Weights of a small GPT-style language model, trained from scratch on English Wikipedia: 11.9M parameters, normalized queries and keys.
MLP neurons of a small language model. Each row is named by its layer, matrix (up: input weights; down: output weights) and neuron, and shows model dimensions 16-207. Each number is 128 + 32 x the weight over its row's rms, rounded and kept within 0 to 255. Numbers have three digits each.
After each neuron's rows, "fires before" lists the tokens most often just after its 100 highest values on Wikipedia text that the model never trained on; "fires on" lists the tokens most often at its 100 highest values on Wikipedia text that the model never trained on.

L4.up1179:150118107145137136156155139091096086065075185094159106099077115157134169124137111076088034144169114130128168127061151138135129154077139105129096173134133170140090111098165091069096136140111133111130119142097151130108141136098094156125148148126143167091101077132201110148140167102151174143135070131157142159196096118143194111146145107098116140128163169107076200125130162149123115094139148088116148155087101104165119145061142121159135122124108051114059143161100117220162114138106107132153126100099136114111207145157145103128216096144175129161139157110102179148092127055159141137
L4.down1179:128092163084150115112116154183101090016106100142106141107095108147157080181108166138135127174154185159104111145108154138116202131130096155085193128089161102102162155142120126111139137199088154122156171141081092161101136099060115110155087102167143096129136086124139118134138129170120153162129109108076130151138089075156168093124116140151133109093109112126157147151097202097153122152135180040137123068082032154161122114139080110120150155085099131164097119141137071111129120135121096153118101119104077149116136159111141118162084145130158110175141114137160134191080120121155147116
fires before: "s", "ing", "st", "b", "ed", "ove"
fires on: " ab", " remain", " Ab", "row", "in", "ank"

L3.up800:167109100196103164067135133058169112090100165088157111120130102112165179096141151086111216173175106162140151167115121180096151132149130085136128126120147143095113143100136177110132162188112079125130118115137138134130109162091081115080100141092141168081159147120166137119137117123139179119076073178109122100179114123148138104117089137130093117067185134069153128129051119097127139143173056111141147136145138131105167091117118107161087188096134192069115141097096164095207100186163066126147169128134060128122148126072135117089116096115132163147162163210081179105125117142117100136
L3.down800:124095202129125094098174112100096083122157133151086099161126105145156118155141125080218176092129184145144171114120093101141194107069127142126154141084135109029161137087116154130120141117114125096124145143112120150117125083070088103138097136124141169097124072102103136130138126172122136134117101175094093083166122207096096149109073108143143134108150090143157119106195105114150167160131085088059044166168092115127168119105141060133117188128149148133168195145096136204146159125153141134163135142153147136112161168156089173149087114169203131153085132131141126197106059110101154142
fires before: "ed", "ats", "at", " of", "s", "ing"
fires on: " form", "orm", " represent", "ers", "form"

L7.up597:146120178184174118105164107099096094120138137194106171142107167063156145128116197058134138155180110117144182130084163185125101140137121129117111117099151109105097131132161100133125201138110095169106126121171121146076124170099117170152097120095140100084103115063076157144105072089108089163133135114113141105117087108099170161160148148102181193112161129106099119135119127124102098131118090127098143129084145151069160196158127148096113089113142122110045151184056109088124162119164070156114217094113158132116085159174101181130139220171134124148093128123107184133131141133143118174
L7.down597:154087117141083126178112132109109146181147118149100129116086098129100139119130165133102154162132159140119095152115176130135109099101118106173108080124145152150181107106129142125138136066149127101144147132173167157131190172168150125145158042133128138112072144145111134055097136197170069079083135104115168135159102181178088106112119115162141113133139111137178107084135127167130027184079043091142088075137171114111176089112163135149132094119092082187146118156104152080153090105131138166120089134162114115105141138122145120131080122159093178174108158177104139085139083141089137109
fires before: "-", "|"
fires on: " |\n", "\n", " and"

L3.up1297:166166165125121138138138102132069114095156122165150173096132075064148128125144154137195170131131153146117110164120152135104160115148137155174146104140142087121119124132089156127068110090164111067136119184153158182091132094112155154166178132141211099126101119187172072143065095127122128202151166110173164109089177072175167167147134098132117120113132147114174138113178098131074155133087132118113182101114150154084096131105109137095149109131113159101140064141145175088179099083099141099103101172209161169089122065093207150161114112131120112147153111130159143082087140148101113110
L3.down1297:164108169104095169152148134096069066154165102139086121133085128085136150059178175121113152129180105166097255157111102155129131146162103185161136117077093138106147169032122082064099100095140157114159142104142101153088181139126122151119096140144116160132117118116106066106125136125110102175146105158148145149113120100083149134142117094107135162132123135140128164105072118140220118129131136124069098176167122172042156100094057073133101103157123122072104136120159096108133096084184166079199125151145118112175114155130090177041108099128120069129103093141088097098112126094093164095
fires before: " ", "W", " A", "E", " —"
fires on: " |", "°", " on"

L5.up512:148082201144138153094141070107112138119150136128133090138077104115165126143193144073105157133120098137119179149127175191112118164127144149122202147169195127134124145198156158127079107113116084146198094116131103135105148165140073112170131152187151132133153164103130134183125156138111120123122167112194176115061212096187120205178158093139161143089122126126174137072142083151079117169086118065127135110102117109064169179129113137127146140142141096089107118124151115117121104095148146146136097148173083147195113113155139111169090153034139122158127143102159126130120106188132165130
L5.down512:213176117065146140117130096114179128106127094179050149153141135079165134211168123161135160142113099130147183171135120113073123156136109106176096173132039130120128225116131152120138111097109110132147140166147147146102155149104101126124152141121141119135099075084144047112087063101091121147076110131107087130141117099106150176135106111168116166168150124151154150119136138126150071118138128092023124161141128134102080171156095118163152105129133172088094147105115175116106121114156132114097159180168154141122122113105039175116155108174104111122140092129133042101132135150100130161
fires before: " ", " —", " ."
fires on: " |"

L5.up616:119145159120131181126216171117094083131079107120142092176121051159197115125144160179119099099128115139125154136165129125135149209141151107091136085161122119074078116135103139085149128108094146093108173199107147136189148152123175196125147173117097143129118085060179151100100142124189099173117085124137123119081198136115204205117123173140109132146137117101094187120146160165086137088098202124116101136139104152087142098097114138145148204056138160117147152172078113114121121118132181091153099103161106109149088099141143150143122149110079110124215131113121114107117154149174143126
L5.down616:141093158107163156149160104146068148151122127119139110155091129086144073026170144154105152198183182170170142126124125101123106104117142155141130114180077115084129120091143105106091116146094104172108096115121113129097161104104174188177134098170125113142137147174133164163118121073101149116169120182162134099106129177118139076101062069126098134105121154125141080201139127180139133090170120162127088119107111143120148140192088128103126105090098111089085103159147054151142189114131122077125163154135072139118157170110093106082100104148093115160216164112123130200139138142103131160
fires before: "-", " "
fires on: "\n", ")\n", " the", "ig", " |"

L4.up1271:104108168205175107127044104149131071118129150134144157179046128122099162118134112128160093177125178118120179167152060111127104083112150122183117122121136093095059161153163138175134097137125113117140130164130123149155175105133113120116172100163133193116157149136131147076186116131168132108180073047146152156097107153100080156157170079134105151157140157117071129133134155131129167138131118090100124109045149140148175168166092156126121113148183174154108115129080110137152109132132121148132123118144075051098161151118108114196159069116146136132130138129118160138124092116106166139
L4.down1271:133102119089137152072153189136123127121177051119114110135125155118119141126131153091112186080136147124182139116098068072117126098100097067176113099152105106153138130116141139113174085104114171160181067129123122071068146144113107117114114170167144149140177201162178174126146115118153156096129121151161124138145092149135178161130132058147180176138150096127155162162078118090183067130157098188155111092118090103133161108085155172156066161114107104126125111123163123149109094130143129123109081154095092072130129127156183104173131145132132108176118143149099171151099163118181116081
fires before: "ent", "ing", "ed", " of"
fires on: "ist", "in", "row", "ists", "ain", " differ"

L7.up124:199153132109176098139149131156172161140037149148113141050096162089139154129075090123152132173163031092159117129151089121132130103132098090123178110151131095163134075143105142095123120106165102110111141090138142163097096097120144153110152121124158085113126113097098122065159139099179093111116118137160124092087111118168149090088125108107131097165085082084111073159125166121152147137142095099149117117180017123114124143146164164107160117145126103144114141166142126159075133146106143108175077148086105117174099137112147105147149125058223191086190115142160104148124184146158178154
L7.down124:085132173146082109051092088091151170132173129139122064135178159074124123137130147166133164119084161135130117108129120191079097125092172156183114175176148178065104072111151132108131159155133114130105100082085171094144156136169131112169131182059189101187090107114163102116130072095154093143114155141134134077122106145148142043114183120102122163102154095155088157147105090124156118114118190150144174081143136092098157152155123108096143116166142062101147126109143136182093176111129123152115104130067199169137148093158074104105165128119114132173094129072093122134118110150080211072
fires before: "-", " of"
fires on: "\n", "uch", " no", "le"

L7.up543:136118081126101124153159093145192143109135141109110121114086116118145173091132123151132100110084097128145187136164088146074158113120157105115155115149110129173145089113134128205079040129122210114130132127143152138112094134087219089138091122096080103165091126059121135123143138121084118090141086028115079153137156180157143139107154158029140121118192073109083164087163146152151176077089128152157146174135122136150143124135142116098107127135103130152080157194154086139108077133084114125116128129155097084091091147118124091138159137107101123105100191209134120115111159090120104201
L7.down543:120157184165130107160196107152118178160104084173134124133163115172140082049112113118109129085129109168141113104136118162100143154144115148085129084143126127138086127106120141093137142136086140136157159113150156143082165104134138172158156064120184065111107147112188191100116096088108129051078110088146119120085137144071213105113137132129150088121091126150198119177081074090035084099154163099115115129094181078106120077190150148095164137103155090107098145180139131087159107168122140104118103100118140149102127142149162108078132169109098123099120153159155126141114127130092110117
fires before: "-", "|", " "
fires on: " |\n", "\n", ")\n", " per", " of", "on"

L4.up1284:119075107130041144108133118054147085124129159080141144080140131108119124104124058069153160138105075114107146192141125160123137118104152098142098097115105141146144168088135212117143115129167123122158060084143135112139095143115114107144100088079106158060096194136172116133163081171167101167115132120175127091120181124106125175141125189155104094089144143058159107125120073126083104147158097122177145111142083124116122199129122131133147144083069134079209075153107173133051149059131119095129130127151130109090153145117162177181131101117112180092097116141135120130107161120101107139
L4.down1284:072100122133101157126152146087137125176113151130132167093087100124135146194129176134089173175114060151095176140065115106109118097103113142139127096145177097116071146141136112128109192138184110142189155131127132108150097107099137082156161114075106094127162101130103131221172118130121075171126130123107161101118147088180126130094087151142131152078102101130109071162159119131212136144128123082158136077142107149159118100145124079129133160066105060045111122109156155184132129179127150087102145149194174122123117116118162157137097107141154123135153108088159148102092196084111090155
fires before: "s", "ed", "us", " of", "ing"
fires on: " record", " Record", " Town", "ach", "ut", " |"

L3.up159:172141154139147146069104142156117100081090125145108140076166109096154173089132163124127150132112119154079151124150073083119133157142104150129108112144154086126064163123108158052090101112172106155173097179184149081153091052117107106097166122103141117153123098132170116136111177080126104147116094168121135071111126158147202144163132100135078149138128157122138149159123114133127131147111065127107169133156161118086146158123126175182160093178191114184082166168116134118156112114186136091177149126070073158167118116041098098137120129102118120182129123105163118159181128158127148164
L3.down159:121113076125157116128073098153132147171099097151060120132091123114138148110155150154139086173146175128112155125154104137131155080125122123128130110126120121122193065109083117133136108106117178193159200167153163119158162169068107098158184116053121142127074095106092159121109092134129101105098121131097139048153108150100131162098120142143138112126098089118168107143106100106164097127120104106053113130131158104067139105112131067126150067155129177238125186129167157145064098133158120115175138169142104145136038133116101159149157176113111106123135112148133050086161227099096164138
fires before: "-"
fires on: "\n", ")\n"

L3.up722:131131109161083152081103136131121146096207075165093154116137191122149186085068097123111103041166115120090168119059113049108126163113132110120105102120142096186120093135040122132139126154093117129120150159078087173152162114063106138114143108133102130069113137063102135135115189138126131156101100154178159151137144082163080127178038099067158135144171140144135143139110127125156169175127131126142163175140154175129139149117150128140089104108146120053205121136076158125106124170140117120184125177156119153103117131102089126140111147136137150178100145133090153171101100134133083168
L3.down722:125125118078090115106087128121130112120133098132135145121150132166150104102127079116139160123143105098130124165112088156111163157111090096160179132124104143120090109048083107130096167133136112131095117172079117136167117128111190079146108152162095060042120087121159145129132170113093086097128148151110108105185127143149125147082101092091191144119093102169135154162152143108131188124123108142124143137106122119106130149124137144143151127097119119105121159106136140085161161202115169074146123093129199144165160045128124128175036130121134145177140130081084142188099101137111097082
fires before: "as", "ic", "s", "st", "ant"
fires on: "om", " Thom", "ce", "ex", "l", "n"

L7.up443:131113113078122149105083227138090159137163084104118168140129081095107070142131174111119158127100106113056108167128149194151138173129159103111131164142073136078131153114121159181159097077132139082123115121123152119120136122223103116139163099120090124150096132109126144105124138152132090110148129127065116154051128085094171115131156140156149079102130189137110136224144123092090163109100156074163153074107094087150149185148140147159086127193133195166174165117064144101097182116126135107121143147141153122156135179151139107160174171183108085200184113124150108188127116120160151122
L7.down443:118083106108166065147164143151122149099121187165141167142130126128121117140089114127094119110095073096114153167121141127157165111115128132184120117133102192146133106139155100138097187116144117117166145108110096101178173176095078113171070165143098147073137080147073090124155128147094106137165150158119115093226159166138136118146136143087110187149101126170084139154193136164115139121130125114121119156156122129128081106072109135149185105086069131161117097144178140144136084121091132130170098190068089126135109192127191097134147171119132133153198076070120128111128056124096115189
fires before: " ", "in", " L", "q", "ion", "an"
fires on: " |", "ons", " (", "ig", " the", " s"

L5.up303:146094130165111146109126110112119106200084076110150134182108125059093116129105187109130090048204140125099175165118108174118217112116094157075141144064154117147067104134117120150105134107136081142161101160139117118099134150096129154148119114120118121113117120105169132090057057164092106145122163137133122149163158139176159102091142086125108109070148178090143148127159091172074103133137111154098151079129161117078135117070088119048137125153148091125076100169187146128084064138153130104171068209115087081197176120122166130149127132143171125122160115114126141138140144121120095193
L5.down303:116134110108154139105097099167090122189161136069143130098180177127129153115115126123139176191065124108109068134129135137162141157133187124099114069126132126074153115141119103078114132065099139159157127091094100138137163126135123095124171130084127167107114084171118153099046100085170124102132105135143114100114079136154147139188155147144136133101162102142095162105093104160177142168151150132162100094154140078127186131113118159139158102122078149146196101123074124137119142099129149138150202120137140153121125119155125164143104141124108189182132151129155078114058084140154110063
fires before: "-", "|", " ", " |\n"
fires on: "\n", " |", " |\n", ":"